Part of a small language model's weights.
Architecture: RMSNorm before each block, rotary positions, no biases in attention or MLP, untied embeddings.
MLP neurons of a small language model. Each row is named by its layer, matrix (gate and up: input weights) and neuron, and shows model dimensions 64-191. Each number is 128 + 32 x the weight over its row's rms, rounded and kept within 0 to 255. A neuron's up and down rows have the sign that makes its largest values positive.
After each neuron's rows, "fires after" lists the tokens most often just before its 100 highest values on Wikipedia text that the model never trained on. A number after a token or word is its count.

L12.gate389 [ 58 124 138 144 146  88 148  88 142 150 100 115 110  96 143 131 151  98  76 138 102 162 102 125  96 147 185 118 101 151 148 113 155 158 141 148 108 203 122 121 154 121 111  85 131 155 143  93 175 112 157 131 144 135  79 129 192 131 113 158 162  71 183  63 163 206 153 165  62 100 119 136 130  61  96 122  83 151 126 150 138 104  79 152 120 161  50 145 133 133 150 114 193 133 143 117 170 182  71  64 151  66  62 106 105 132 124  90 114 130 101 139 161  64 109  65  92  97  95  84 152 156 141 103 113  58 129  99]
L12.up389 [ 83 140 114 188 110 132 114  91 158 127 117 133 130 112  77  96  90 162 104 189 148 179 112 146 147 166 166 100 169 114  92 127 175  82  98 148 192 127 115  92  91  99 152 153 172 183 132 129 118 113 112 139 124 126  93 121  73 108  78 121 157 147 160 105 152 159 118 114  93 169 159  97 144 108 156 134 106 100 146 188 135 143 126 129 175 155  76 148 159 114 121 127 156 208 149 106 111  77 147  86 155 138 108 138 143 134 157 109 130 118 108 143 188 100  91 179 122 115  56 140 143 119 109 184  81  90 138  99]
fires after: " Ca" 19, " F" 9, " Jo" 8, "ol" 7, " Ba" 5, "ca" 5

L14.gate395 [ 95 126 103 155 153 122 126 138 111 119 147  87  70 105 138 149 119 127  39 153 160 151 105  81 149 113 108 115  97 100 156 132 102 134 127  95 106 198 152 137 142  59 200 176  90 126  96 202 141  84 114  87 103 197 138 147 174 161 110 155 120 153 111 131 172 104 212 133 129 134 153 106 114 126 151  62 130 144 122 121 123 155 132 102 162 119 127 157 136  76 167 164 131 155  98 196 169 142 181 109 129 122  79 114 151 102 117 180 154 213  68 118 132 148 151 141 178 156 131 101  86 129  91 124  90  99 155 137]
L14.up395 [ 69 100  88 141 135 132 109 181 128 136 147 136 150  98 133 145 127 108  75 181 173 118  87 110 113 108 122 172 115 185 151 142  96 147 104  38  86 100 161 139 157  79 127 168  95 122 168 125  86 119 182 107 121 152 129 173 175 138 137 141 119 144  73 132 130 133 167 135 216 154 126 157 159 162  98 152 161 120 162 153 147 132  70 139 189 166 163 144 128 119 105 129 144 164 112 149 168 196 119 115 155 147 145 143 178 126  98 145 137 132  67 134 145 124 124 116 189 169  95 149 108 135 150 185 106 122 118 170]
fires after: " " 31, "al" 6, "n" 6, "le" 6, " a" 5, "ent" 5

L15.gate101 [ 85 127 143 116 155  92  54 161 125  84 104  97 143 116 154  82 155 142  95 164  96  97 137 139 135 121  98 149 142 122 115 116 137  82 121 145  46 109 134 150 120  63  92 145 104  71 144 153 190  94 121 108  85  82 133 123 145  91 171 116 148  84  78 160 128 142 121 146  77  80 110 113 132 112 168 106 164 116 147  97 139 143 134 130  74 161 168 114 140 150 114 144 108 152 124 134 160 136 153 112 134 141 126 156 175 147 138  98  67  93 142 137 123 132 185 132  85  65 161  78 126 212 136 177 156 100  89 148]
L15.up101 [ 96 200 122 131 113 166  93 141 139 130 121 156 143 119  87 143 106 146 111 117  70 101 150  74 155 109  88 108  96  80 106 155 166 127 181 176 129  89  84 123 150 133  92 194  89 157  78 195  98 173 179 125 103 106  97 181 138 130 144 114 139 123 114 166  81 131 153 130 130 127 136  90 161 138 102 111  93 123 148 128 131  95 108  89 140  73 165  81 101 131 137  68 103 166 159 141 116  46 112 122 100 111 100 176 187  69 116 143 140 144  94  77  69 141 132 136 171 166 147 107 170  87 158 126 168 192 166 109]
fires after: " Al" 21, " D" 10, " C" 10, "li" 8, "D" 8

L15.gate147 [118 133 112 114 162  75 132  87 101 132 138 121 118 154  84 177 107 112  93 180 137 150 111 148 155 137 108 167  95 146 108  93 137 139 145 140 158 151 106 182 119 102 117 195 101 122 109 166 156 154 103 109  81 139 143  83 104 144 171 136  85 169 151 155  99 132 223 157 103  43 124 118 142 152 166 132 146 202  76 135  90 124 176 168 121  92 178 105 114 164 122 115 158  83 167 134 118 110 192  90 110 114  89 127  65 127 152 152  92 129 142 159 142  95 181 145 103 107 187  88 138  81  83 132  83 138 122 130]
L15.up147 [153 127 123 161 125 133  25 133 132 151  91  41  96  96  81 104  76 124 116 124  95 125 134 154 158 150 101  97 122 121 138 101 144  90 117 100 127 200 115 124 156 174 130 104 117 111 163 118 122  83  45  87 157  77 141 145 158 138 161 182  92  94 198  62 114 139 129 138 152  95 145 127 140 145  64 159 107 133 126 127  85 168 148 136 148 141 168 100 155  95 101  76  80 118  70 134 131  60 141 114 167 135 132 152  64 166  81 141 110 131  76 141 143 161 127 151 148  95  96 157 140 155  86 126 141  97 103 125]
fires after: "ro" 16, "." 15, "ra" 10, "hu" 9, "ri" 7, " Hu" 6

L11.gate313 [160 156  95 144  97 136 157 126 140  80 110 110  96 158  78 118 116 135 132 149  95 113 182 141 164 122 178 139 163 140 207  93 155 144  77 109 148  90 113  71 111 129 117 165 126 150 170 113 195  80  88 179 122 137  52 184  62 158  85 154  92 138  97  86  79 219 136  63  96 104 105 174 157  49 121 113 105 155 147 165 159 149 133 151 171 114 154  75 140 121  77 106  99  77  79 135 138 149 126 164 103 122  81 165 115 129 117 117  78  88 134 100 105 118 169  98 145 125 142 124 120 104  88 162 107  93 131 118]
L11.up313 [136 128 115 163  98 152 134  78 134  99 105 111 113 135 100 116 133 119 141  75  92 103 151  64 135 177 154  96 124 122 155 105  97 159 133 137 119  96 117  75 160 160 135 139 133 189 146 152 128 153 174 168 168 192  88 167 115 139 117 135 124 115 145  69 202 149 102 106 127 144 127 141 136 161 142 162  99 167 137  88 134 110 168 129 142  83 144 123 104 149  88  53 125 157 107 129 178 174 129  72 159 114  86 104 114  94 129 192 102 150 147 106 133  97 169  41 107 138 134 149 151  96 191 100 149 109 147 126]
fires after: " F" 28, " f" 24, "ed" 14, "f" 9, " $" 4, "fin" 4

L10.gate103 [135 153 101 153 134 126  97 154 125 115 126 137  81 126 155 101 159 122 148 131 127 133 156 150 116  77 169 125  66 213 126  95 152  73 117 176 115 143  67 138 187  50 139  92 108  98 133 127 129 133 124 133  52 144 167 144 121 183 134 150 130 116 122 133 177 120 100 111  98 127 144 146 158 106 127 110 160  89 167 142  67 136 137 125  64 140  98 129 155 160 153 143 165 149 178  76 119 132 102 157 184 124 129 124 131 153 155 155 164  78 140 107 212 166 136 150 171 119 123  84 134 191  74  97  94 143  99 211]
L10.up103 [139  76 134  80 129 141  82 152 103 136 193  79 166 106 139 167  76 117 199 156  97 120 150  92  80 144 158 154 141 134  79 106 107 167 157 164 109 123  56 102 167  94 111 113 120  79 100 129 135 114 134 140 151 145  99 145 145 109 145 137  83 166 137 138 115 111  46 140 116 159 187 120 175 132  86 128 102  97 211 142 131 132  96 155 125 153 112 164 188  76 121 114 148 125 101  96  93 103  88 189 160  63 140 124 140 200 107 154  93 162 125 140 127 132 111 123 186 133 126 148 112 134 140 137  64 126 119 113]
fires after: " " 21, " P" 13, " C" 10, " p" 8, " M" 8, " G" 7

L10.gate151 [144 146 119 113 176 117  66 138  95 159 103 152 116 123 100 162 151 140 117 101 121 151 144 138 139  61 132 133 129 190 106 147 161  82  98 132 145 206  97 117 139 118 118 103 114 108 166  84 187 139 119 112  30 131 130 140 122 134 115 115 145 153  91 137 112 109 211 204 186 142 153 168  79 133 128 109 170  94  72 133  62 165 129 136  50 148 125  98 106 103 131 150 159 144 202  83 155 122 103 138 173 112 147 168 148 143 176 177 100 124 105 130 146 123 130 140 140  79 130 136 173 185 125 101 113 111 178 125]
L10.up151 [166 141  81 150 181 170 170 199  80  98 137 113 177 160 117 146 132  66 119 127 124 186 148 119  91  98  93  82 117 156 135 148 106 142 103 140 146 165 112 165  81 138  92  76 103 127 152 103 180 142  86 115 123 129  91 122 105 167 162 148 107  85 143 114 107 155 170  90 113 129  63 181 137 110 130 147 123  56 134 130  92 119 163 166 132 129 159 157  49 111  90 130 118 106 124 152 105 172  44  55 157 111 144 108  85 138 115 159  69 101 151 106 115 127  88 154 133 115 129 165 144 140 127 135  91 137 141 121]
fires after: "\n" 85

L11.gate225 [128  79  56 121 147 183  41 189  81 135 125 153  93 133 138 160 132 112  84 118 121 106  99 182  90 114 127 100 118 164 141  79 126 107 149 154 126 114 103 126 192 126 127 141  99 131 150 158 151 105  88 145 162 154 137  92 139 143 132 181 120 132 156 132 128 148 168 185 184 148 123 112 118 100 114  94 161 174  56 101 122 119  97 112  81 193  87 145 104  89 161 176 119 137  74  94 185 115 129  15 131 163 163 132 118 126 122 182  56 119 124  85 115  92 101  99 177  85 159 127 134 164 132  69 148 109 102 146]
L11.up225 [ 84 157 113 179 161 168 142 102 141 137 141 118 176 126  90 111 132  65 134  66 122 160 145 144 157 140 115 136 189 155 131 152  88 100 116  76 138 142 159 148 188 154 130  70 166 122 155  82 120 147 139 118  89 145  55 112 112 159 103 151 130  91  99  97 142 102 100 158 150 140 148 198  95  78  76 127 179  99  90 119 124 187  92 149  96 137  87 135  92  93 154 148 186  94  90 169 105  96  79 120 127 115 175 121 110 112 212 154  98 102  90 121 128  97  89 121  88 123 171 138 160 157 187 141 175 142 134 141]
fires after: " di" 22, "ti" 10, " re" 10, " " 9, "ro" 8, "\n" 5

L11.gate179 [158 155  87 129 113 123 137 177 125 156 117 115 164 111  87 175 115 123 128 137 178 137 147 189  92  35 129 156 131 113  75 134 112 120 119 156 152 110 114 140  80  69  92  90  72  43 134 158 113  89  84 111 106 120 204 133 127  94 161 137 144 100 149 151  70 126 126 101  97 129 140 107 138 127 186  96 163 135 116  98 113  90 107 123 224 120 158  76  82 155 124 126 165 153 120 104  95  82  75 179  63 144 125 118 196 111  87 151 115 148 102 151 175 139 185 122 147 103 164 159  72 129 133  84 110 140  54 121]
L11.up179 [167 139 139 121 132 128  80 180  99  55 125 152 145 121 129 194 103 169 171 141 136 113 103 110 149  89 156 107  91 107 129 117 174 142 186 103 165 127  92 153 152 112 156 108  89 152  94 167 178 105 165 130 103  67 147 111  86  77 132 178 167  91 180  85 118 138 121 101 123 103 133 113 137 126 110 113 133 101 133 107 164  71 108 120  85 162 103 106 117  87  80 168 133 159 119 170  80 105 110 126  66 155  99  95 211  93  44 161 168 132 137 164  70 137 110 141 119 112 147 106 113 117 172  89 117 188 120  82]
fires after: " C" 17, " c" 10, "te" 7, "c" 6, " D" 5, " at" 5

L19.gate400 [140 116 152 130 165 101  91 116  69 154  98 114 109 128 144  82  62 149 136 124  94 123 100 147 131 153 145 166  52 100 175 148 151  96 148 116  99 122 101 102 114 139 128 125 205 107  87 171 123 109 118 111 130 177  84 155 124 155 118 156 148 102  67  66  51 172 118  98 158 142 139 203 129 176 100 150 148 113 121 126 140 138  99 143 151 150 142 147 117 214 124 177 133  89  52 153 151  97  74 124 178 150 109 155  85 144 108 133  76  51 122 194 119 122 150 104 108 168 136 119 110 155 146  75 122 138  68 128]
L19.up400 [141  87  82 102 124  97 136 142 101 196 138  95 124 161 162 117  98 118  62 123 160 146 148 179 146 140 131 127 129  76 138  95 147 130 168 139  96 146 182 168 162  96 153 140 234  79 170 129 107  85  76 148 101 128 119 156 140 113  81 152 174 126  76 137 211 124 174 155 118 108 170 209 139 135 139 103 138  85 178  81 150 159 129 148 105 119 109 134 140 155 156 112  62  91  70 182  86  66 115 127 152 103  69 211  62 151 137 122 116  80 114 204 161 106 123 112 102 171 113  97 146 151 121  74  72 169 140  85]
fires after: "s" 37, " as" 17, "ur" 8, "as" 6, " As" 6

L14.gate17 [ 73 127 110 132 152 124 151 111 150 107 108 120 138  87 158 120 178 163 125 173 106 176 141  81  79 129 154 104 133 156 153 144 144 195 150 165  61 158  98 171  91 102 124 124  84  81  97 187 127 117 115 190 157 156 118 142 165 161 142 151 146  98  95 107 207 140 175 128 177 142  72 106 150 116 158 130 152 138 108 184 126 130 110  74 143 107 120  99 142 147 147 184 135  60 120 130 162 133 137  84  90 113 137 152 155 134 136 112 139 114 107  78 157 102 148  83 153 141 180 134  91 154 159 121  99  69 119 115]
L14.up17 [143  87 109 124  86 123 108 188 144 169  95 146 103 101 137 117 115 143 117 104  88 162 131 131 162  83 122 109 113 124 144 156 102 122  85 109 134 115  72 180 151 115 127 168  69 125 128 137 132 185 107 143 129 146 119 155 129 166 123 145 108 157 133  93 156 125 121  86 127 151 164 123  84 177 103 210 152  31 120 119 146 156 143  68 151 193 123  80  96 136 132 142 154 202 140 153 143  94 163  91 156  81 141  92  82 115 109 130 143 118 154 135 122 153 112 136 126 142  97 155  99 190 173 160 138 125 198 151]
fires after: " " 25, " di" 20, " de" 17, "ho" 5, " f" 5, " a" 4

L10.gate250 [132 106 156  75  91  75 106 101 108 180  99 150 136 188 121  68 150 185 149 128 125 125 172  50 115 180 117 130 168 134 140 130  89 126 116 142  99 154 142 149 111 165 152 139 110 167 164  79 176 100  81 147 105 154 124 142  87 154 129  92 130 108 154  89 186 172 132 133 147 147  92 117 121 112 156 147 150 142  91 165 153  84  86 114  94 109 135 100 130  88 122 130 125  79 122 157 102 123 147  73  83 138 142  84 110 160 174 174 127 113 132 139 155 146  94 105 123 133 124 158 118 120 171 110 125 156  61 158]
L10.up250 [103 141 110 148 116 129  58  77  90 163  97 120 134 145 100 109 146 120 180 133 145 145 210  79 101 206 157 131 164 151 172 143 100 119 112 116 151 192 131 119 109 220 155 160 137 123 158  95 102 136 155 141 137 158 123 131 148 151 118 133 132 162 141  24 137 164 131 100 149 138 135 209  92 130 145 131 123 145 110 168 129 116  94 161 139 176 161 153 105 128  97 196 153  97 150  84 165 152 148  75 146 146 159 159 120 175 153  90  86 128 131 154 104 121  82  92 124  99 125  95 174 209  99 140  97 131 105 148]
fires after: " ==" 22, "==" 19, " Pa" 5, " me" 4, "-" 4, "s" 4

L12.gate346 [ 96  96 138 156 134 105 160  83 123  99 123 125  27 168 115 135 116 130  79 171  94 165 128 108 110  78 143 158  95 131 154 163 105 152 131 114 113 141 136 167 177  90 124 147 130 151 137 114 149 123 148 121 140 134  87 138 130 125 188  98 149 127 214 147 155 150 217 118 136 157 182 162 130 114 113 145  94 112 154 137 109 117 153 127 128  48 113 171 120 158 110  94 104  92  84  61 184 102 168 140 136 158 143 121 119 126  70  55 118 175 124 143 166 156 135 191 129  61 136 122 128 177  98 121  74 102  97  83]
L12.up346 [ 91  98 120 125 110 117  95 113  58 144 131  90  51  91  84 163  86 158  91 167 133 122  99 164 156 105 158 153  90  97 142 155 172  95 110 124 218 112 132 157 139 124 166 117 101 134 120 165 169 173 144 157 134  92 136  92 108 130 171 112 146 101 183 133 105 163 140  51 154 148 109 121 171 149 123 157 145 144  86 134  86  67 140 181 143 118 139 150 158  99 160 123 111 114 110  92 136  90 155 120 133 114 154 116 140 147  97 129 107  84 127 148 183 123  79 159 156 126 142 139 100  99 157 101  88  37 151 140]
fires after: "ba" 30, "ca" 12, " ca" 11, " Ba" 8, " Ca" 8, " Ru" 7

L16.gate66 [101 157  72 184 110 114  94 191  91 100 128 118 121 160 127 139 121 134 105 118  92 128  87 131  73 117 141  85  47 154 149 124 130 162 153  98 154  89 173 161 168 158 201 133 148  75 152 201 157  49  77 144  79 134  75 135 158 117  96 117 144 140 151 171 119 158 153 138 124 130 151 159 145 113 170 137 134  99  64 141 126 115 138 122  72 148 132 142  78 133 113 115 147 128 119 140 106 134 184 137 116 177 126 100 216 180 151 123 167 174 163  90 117 126 129 119 104 108 126  99 142 172 160 104 126  92 120 166]
L16.up66 [144 156 120  86 145 148 165 125 121 113  87 169  98 119 153 152  98 137 112  78 142  92  55 126 143 104 151  84  72 134 123 184 120 116  68 132 141 104 183 114 154 173  84 199 120 184 124 141 119 177 135  75 137 162  61 140 159 117 104  66 156  90 117  96  41 137 120 105 149  96 130 111 189 201 132  66 118 129 110 122 121 125 149 108 111 148 139  93 129 117  48  80 110 158 126 139 166 146 125 125  80 148 153 130 156  96 154 150 159  91 118 129 145 146 163 127 184  96 166 102 134 113 139  65 174 144 123 128]
fires after: " Al" 37, "al" 16, "li" 13, "co" 6, "l" 5, "y" 4

L10.gate274 [ 94 108  64 170 148 162 120 145  85 138 142 119 121 135 121 149 153 130 199 180  95 119 123 116 182 100 163 151 158 129 146 158 140 100 148 131 113 100 138 114 140 124 131 170 146 124  92  68 149 113  82 121 141 146 145 108 166 141 141 188 121  85  75 130 168 146 211  87 111 117 185 140 140 108 161 115 150  82 154 115  92 108 161  66  96 140 113 105 153  99 131  95 118 153 160 126 160 155 132 110 171 112 149 144 125 189 148  89 178  96 119 103 120 234 151 146 159  69  98  92 148 148 137 153 108 157 144  99]
L10.up274 [133 125 146  86 172 146  85 144  90 208 107 123 155 150 130 166 150 134 115 133 149 158 127 139 123 133 166  90 109 108 139  94  84 146 147 180  75 168  87 124 178 122  94 152 133 115 110 112 141 146 176  93 164 202  60 173 155 162 128 174 102 169 131 133 131 149 138 134 120 193 138 162  91  80 177 119 120 180  76 169 175 144  85 180 167 130 124 152 152 168 106 141 204  88 141 134 104 142 148 186  80  68 166 184 163 167 127 176 102 123 157  87 163 129 154  93 152 167 123 117 157 139 190  71 133 123 107 135]
fires after: " " 28, " C" 17, " (" 16, "S" 8, " \"" 7, "s" 6

L15.gate253 [112 104 122 109 136  92 108 148 177 180 149 236 117 142 168 147 139 111  86 159 156 112 183 124 114 146 140 143 114 184 132 160 157 140 116 133 136 148 160 117 125  94 154 161  88 114  74 109 175  48 123 156 150 171  90 117 110 111 132 121 180 144 158 107 221 196 220 134  85 103 133 148 127 105 133 106 103 164  68 131 103 112  94 154 166  98 107 149 116 103 158 117 146  81  92 157 108 113 137 173 143 147 177 106 140 112 119 128 106 128  55 159 115 122 151  30 124 113 146 129 124 152  81 109 104 130  45 139]
L15.up253 [135 121 128 157 121 115 146  73  88 139 157 130 129 146 124 120 103 156 203  85 180 205 155 148 106 154 154  51 102 135 170 181  91 127 139 148 103 128 176 137  85 130 144 149 122 156 124  65  96 146  99 124 136 142 100 122 140 142 124  89 142 133 146 112  97  85 125 112 189 148 149 176  58 123 130 121 103 133 101 204 163  97 116 111  76  80 168 174 159 151 143 102 144 109 163  74 134 130 142 120 120  99 136 100 142  70 124 141 188 180 149 157  88 118 127  87 140 109 119 164 138 143 134 103 175 134  81 119]
fires after: "ad" 22, " Pa" 12, "s" 11, "ef" 11, " Ad" 8, "mb" 7

L10.gate421 [ 83 118 118 126 158 176 159 183 198  95 139 108 104 136 178 123  57 160 134 105  98 138 136 134 111 110 104 182 144 135 119 176 168  75  97 158 183 114 121 178 149 150 119 131 153 123 115 175 117  91 143 141 153 144  90 154 126  76 140  73 103 113 149  75 115 118 101  91 112  71 124  66 156  95 128 127 119 254 130 127 136 173  86 143 153 160 127 154 160 141 147 153 146  85 229 149  97 124 157 166 163  74 147 124 145 146 141  99 124 117 114 171 148 119 129 126 110 129 124  75 116  97 143 100 117 151  79 108]
L10.up421 [120 103 130 133 134  81 145 103  88 102 125 160 108  76 108 104 110 100 137 198 151 182 139 130 186 116 145 199  94 124 107 113 155 104 100 103 129 167  93 121 128  40  94 166  79 144  87 144 116  89 187 133 123 100 159 128  93 101 121 123 183 162 151  80  99 108  94 144  96 101 184  70 149 138 121 159 125 129 138 170 170 161 164  85 153 108 128 181 127 200 145 145 165 103 159 118 129 187 110 129 130  87 110 101 154 134 105 124 133 139 129 161 129 117 109 143  67 131 157 108  66 130 168 121 105 107 121  96]
fires after: "d" 35, "st" 12, " D" 5, " p" 4, " St" 4, " P" 4

L10.gate79 [113 128 134 192 150 144 153 144 131 102  68 161 188 152  90 142 135  67 187 130 132 109 190 107 175 122 146 107 134 124 127 116  93 121 125 170 143  79 133 137 120 152  94 151 141 129 169 119  69 147 131 136 126  88 124  27 119 163  57 101 118 103 122  40 125 121  98  75 125 131  95 141 172  92 139 123  75 121 153 112 124 117 123  90 109 127 151  73 123 119  98  86  89 126 157 129 155 145  98  64 142 113 135 160 172 150  84 136 105 122  76 113 178  59 141 119 178  83 187 186 148 106 153 145  88 131 102 138]
L10.up79 [144 170 128 144 101 118 114  92 188 116 146 134 141 124 107 121 128 114  67 157 110 107 174  93 117 132 147 163 116 149 102 133 133 192 149 162 187 166 144 162 108 153  90 150  74 169 134 149 140 119 141 130 123 159 101  63 144 129 126 135  97 150 141  83 141 177  90 152 186 155 137 108 134 107 101 180 200 158  93  76 123 188 102  97 182 125 106 103  49 102 118 130 153 170 141 175 154 161 127 109 158  69 120 126 191  43 139 139 159 145 154 193 116 112 152  97 152 166 109 194 126  92 127 130 140 145 101 153]
fires after: " ex" 13, " O" 11, "ed" 10, " pro" 7, " F" 6, " su" 6

L15.gate233 [111 163 113 147 169  98 162 135  57  98 115 107 103 115  94 150 159 186 156 148 144 161 114 120 128 113 132 122 136 116  93 141 181 134 168 121 124 174 143 162 106  73 158 151 111  99 128 140 112 140 145 144 136 128 175 152 134 124 179  73 121 124 113 117 128  74 158 126 152  70 151 108 125 155 158 134 137 128 118 166 112 100  98 161 126 108 104 132  88  74 149 148 130  75 173 136 174  98 110 185 207 118 105 126 122 130  88 193 156  96 104 105 133  86  84  92 170 145 225  67 123 139 179 179 131 105  87  95]
L15.up233 [146 186 123 153 118 140 105  96 128 131 141  95 134 134 129 162  99 136 152 116 146 189  97 179  95 116 135 190 144 117 111 145 148 111 123 175 144 134 137 106 142  65  87  81 186 149 110 165 114 162 136 150 114 155 155 160 106 142 149  89 150 122 146 101  84 139 128  99 126 115  50 112 139 110 155 124 153 137 153 132  96 129 126 173 113  80 184 143 190 203  74 139 158  47 146  89 158  79  94 169 181 102 101 108 127 106 133  91 122 115 123 184  58 162 104 112 128 149 107  89 115 113 129  88 123 148 142 145]
fires after: "p" 28, " ca" 12, " h" 7, "ib" 7, " g" 5, "ho" 4

L17.gate118 [ 97  98  97 200  91 144 137 147  44  66 119 122 137 120 204 133 115 130 124 104  66 143 150 170 140 123 140 143 115  92  99 146 198  98 103 140 110  90  95 146 130 179  81 146 148 160 121  83 132 179 136 162 120  96 132 124  76 104  99 121 173 128 146  91 158 132  95 147 131 138 155  96 140 174 141  82 158 110 144 149 179  96  59 129  99 122 145  97 162 121 135 159 151  63 190 102 110 178 101 142 143 126 142 114 134 170 168 179 157 111 136 103 125 114 128 120  90 117 156 135 115 142 164  96 139 196 140  94]
L17.up118 [149  81 129 132 128 101 158 151 144  91 124  99 143 132 159  98 130 191 134 138 133 127 138  83 106 117 164 103 104 123 160  63 152 104 139 159 171 124 116 108 146  70 131 138 106 118 155 113 160 131 157  96 101 124  93 132  83  93  90 106 199 160 166 133 130  74 126 158 109  69 144 179 143 147 111 137 131 117 162 109 149 102 111 111  95 153 101 180 136 154 160 190 151 132 137 108 128 125 110 171  92 106 105 176  67 150 130  96 127 128  84 185 126 131  94 145  90 162  82  74 133 160 156  63 123  99  63 173]
fires after: " D" 16, "k" 13, "d" 12, "w" 11, "l" 7, " d" 5

L14.gate439 [161 171 155 120 134 128  98 170 124 120 115 149 145 123 145 134 183 134 144 110 124 146 161  39 144  87 138 121 181 125 131 151 146 124  85 106 167 121 136 145 135 129 108 121 119  73  59 102  67 145  76  83 116  93 184 130  93 158 107 129 190 130  75 157 111 177 101 159  32 134 152 112 168 108 107 131 147 147 127 137  93 132  96 146  28 160 105  72 137 100 114 169 157 114 214 110  97 138  95 159 165  60 167 137 104 102 141 169 147 120  81 143 113  90 106 130 135 148 198 144 108  94 183 105 122 165 113 168]
L14.up439 [110 180 191 165 119 100 153 144  80 141 133 100 163 111 150  95 145 130 199 109 157  75 131 103 128  89  69 101 202 153 135 126 130 138 147 164 179 118 146  90 103 101 157  82 110 103 168 147 148 179  93 125  77 111 108 101 163 148 104 151 150  99 101  92 154  99 116  93 145 154 134 129 152 170 110 142  76 128 101 157  92  63 136 151 140 162 130 154 174 185 148 161 142 129 114 128 108 136 163 155 166 161 140 125  81  87 105 134 148 115 127 160  95 100 158 121 125 193 120 130 134 140 121 146  94 107 138 182]
fires after: " d" 24, " (" 9, " At" 8, " D" 8, " S" 4

L11.gate125 [127 106 129 133 177 103  96 199 100 184 119 122  85  77 131 193 153  98  79 153  79  65 109 123 109 126 166 118 155 133 136 138 133  65 150 147  81 114  87 138 195 109 148 156 177 152 148 150 163 111 116 142 131 176  69 139 126 124 156 100  99  82 106 154 129 169 189 125 180  72 120 147 163 142 204 110  82 146 128 121 156 142  64 166 199  87 112 126 144 177 121  99  84 118 111 126 134 136 146 110 138 199 176 132 128 144 166 116 136 112 122  90 127 119 116  77 118 164 117  42 113 170 119  76 135 108 114 131]
L11.up125 [170 114 105 140 120 166 128 113 150  82 147 169 161 119  64 118 132  96  52 123 100 132 110 129 147  99 111 108  67 158 153 146 159 128 151 106  99 114 171 131 159 109 137 207 160 147 127 146  92  38 127 162 133 131 113 191  57 105 150 146 164 137 158 145 163 190 159 110 103 186 155 116 158 142 147 135 129 115 148 131 103 158 206 113 139 163 120 173 122 115 190 131  99 114  74 130 162 121 154 133 122 162 101 212 154 117 187 144 115 118  85 163 117 112 103 216 171 180 152 125  78  79 132  77 112 100 120 170]
fires after: "\n" 23, " Or" 12, " as" 10, " As" 8, " Ba" 7, " c" 6

L11.gate203 [ 81 127 128  84 119  89 125 103 111  84 161 138 110 156  97 122 103 152 161 153 128  97 117 177  89  52 217  92  97 170 121 132  72  92 143 135 107 166 139 178 128 103 127 129 125  64 159 152  95 131 179 141  39 138 158 114 106 112 139 170 133 163 149 144 152 108 166  96 179 132 109 174 128 143 101  88  73  77 106 121  99 110 184 105 109 108 151 120 145 107 130 120 134  35 155 135 161 137 164 187 164 106 158 114 165 213 125 168  60 128 189 150 118  96 128 111 137 135 137  84 155 149 113 126 117 157 164 110]
L11.up203 [134  75 166 125 150 109 201 111  56 185 117  84 175 128 113 131 114 138 106 175 139  67 111 108 104 109 152 134 125 107 168 136 138 162 124 104  98 131 114 104 140 114 150  80 141  26 125 152 157 121 162 174 174  99 100 109 185 191 152 112 177  80 137 146 172 108 152 110 107 152 181 166 113 136 142  91 174 133 125 140 137  99 177 138 148 157 129 157 156 137 125 137 124 151  91 124  63 146 150 129 197 150 149 167 155 216 144 161  73 122 167  58 156 160 101 148 187 122 157 175 136 153 135 115 141 117 168 169]
fires after: " Ca" 20, " de" 18, " A" 14, " ca" 12, " Me" 6, "A" 5

L14.gate469 [ 86 121 132  72 187  75 141 140 132 115 116 109 151 122  89 146 100 147 115 150 140 108 168  81 158 132 152  62 151 172  94 115 152 175 138 188 168 196 146 135  98 114 137 132 180 115 120 144 118 162 120 179 167 126 139 199 151 134 182 183 131 164 200  79 132 156  98 139 152 121 131 126 161 109 167 143 111 149  80 147 126 114  87 146 153  98 128  75 162 151 119 149 178 168 185  92 164 129 103 142 112 115 131  93 149 161 116  88 104 100 118 110 166 140 110  83 187 149 186 119 107 100 125 100  74  91 128 104]
L14.up469 [132  84 145 149 131 161 130 149 123  78 106 114 127 136 119 162 150 132 122  91 103 100  95 166 128 145 100  97 186 157 135  91  99 155 127 108 170 178 165 157 119 144 169  85 133 133 123 158 107 192  71 162  78 168 107 189 106 115 169 140 148 148 142 158 167 142 173 128 161 160  98 174 129 164 177 165 123 136 115 185  71 154  80 127 143  89 134  98 153 176 104 121 175  92 119 175 154 119 146 136 118 156 147 117  92 103 125 188 167 190  63 114 106 102 165  83 124 179 131 129 121  93 132  73 110 150 151 158]
fires after: "p" 22, " de" 16, "c" 16, " p" 13, "ap" 7, " h" 5

L7.gate384 [132 117 113 143  88 131 152  96 100 139 139 161 118 115 152 166 147  73 142 130 156 155 149 129 127 113 116 155 137 121 181 166 175  94 121 133 126 132 123 100 141 109 184 158 100 115 131 121 133  65 135 130 149  75 152 116  80 171 157 131  54 164 178 162 125  36 145  91 118 166  81 119  86  80 156 111  97 130 126 108 119 140 150 113 115 117  91  91 131 187 126 118  86  98 180  99 156  91 116 147 114  90 156 130 166 123 127 136  63 182 167  98 152 135 155 106 175 136 134 126  70 104  97  88 132 119  76 108]
L7.up384 [146  72  87  98 102  60 133 102  92 125 106 128 145 102  99 105  89 102 117 148 151  82 115 114 136 150 111  97 165  98 167 115 108  79 141 137 168  99 116 117 177  86  87 196  87 120 137  96  92 145 171 159  38 100 174 136 143 105 139 113 146 132 127 121 108  74 188 118 136 126 135  88 139  79  57  91 127 133 178 160 126 105 180 150 113 149  96 162 136 151 171  84 164 156 104 122 108 133 104 157 117  93 114 187 139 165 110 131  84 168 104 137 126 145  63 162 105 156 184 129 169  71 143 167 133 108  79 119]
fires after: "." 45, " " 7, "°" 5, " (" 4, "," 4, "-" 4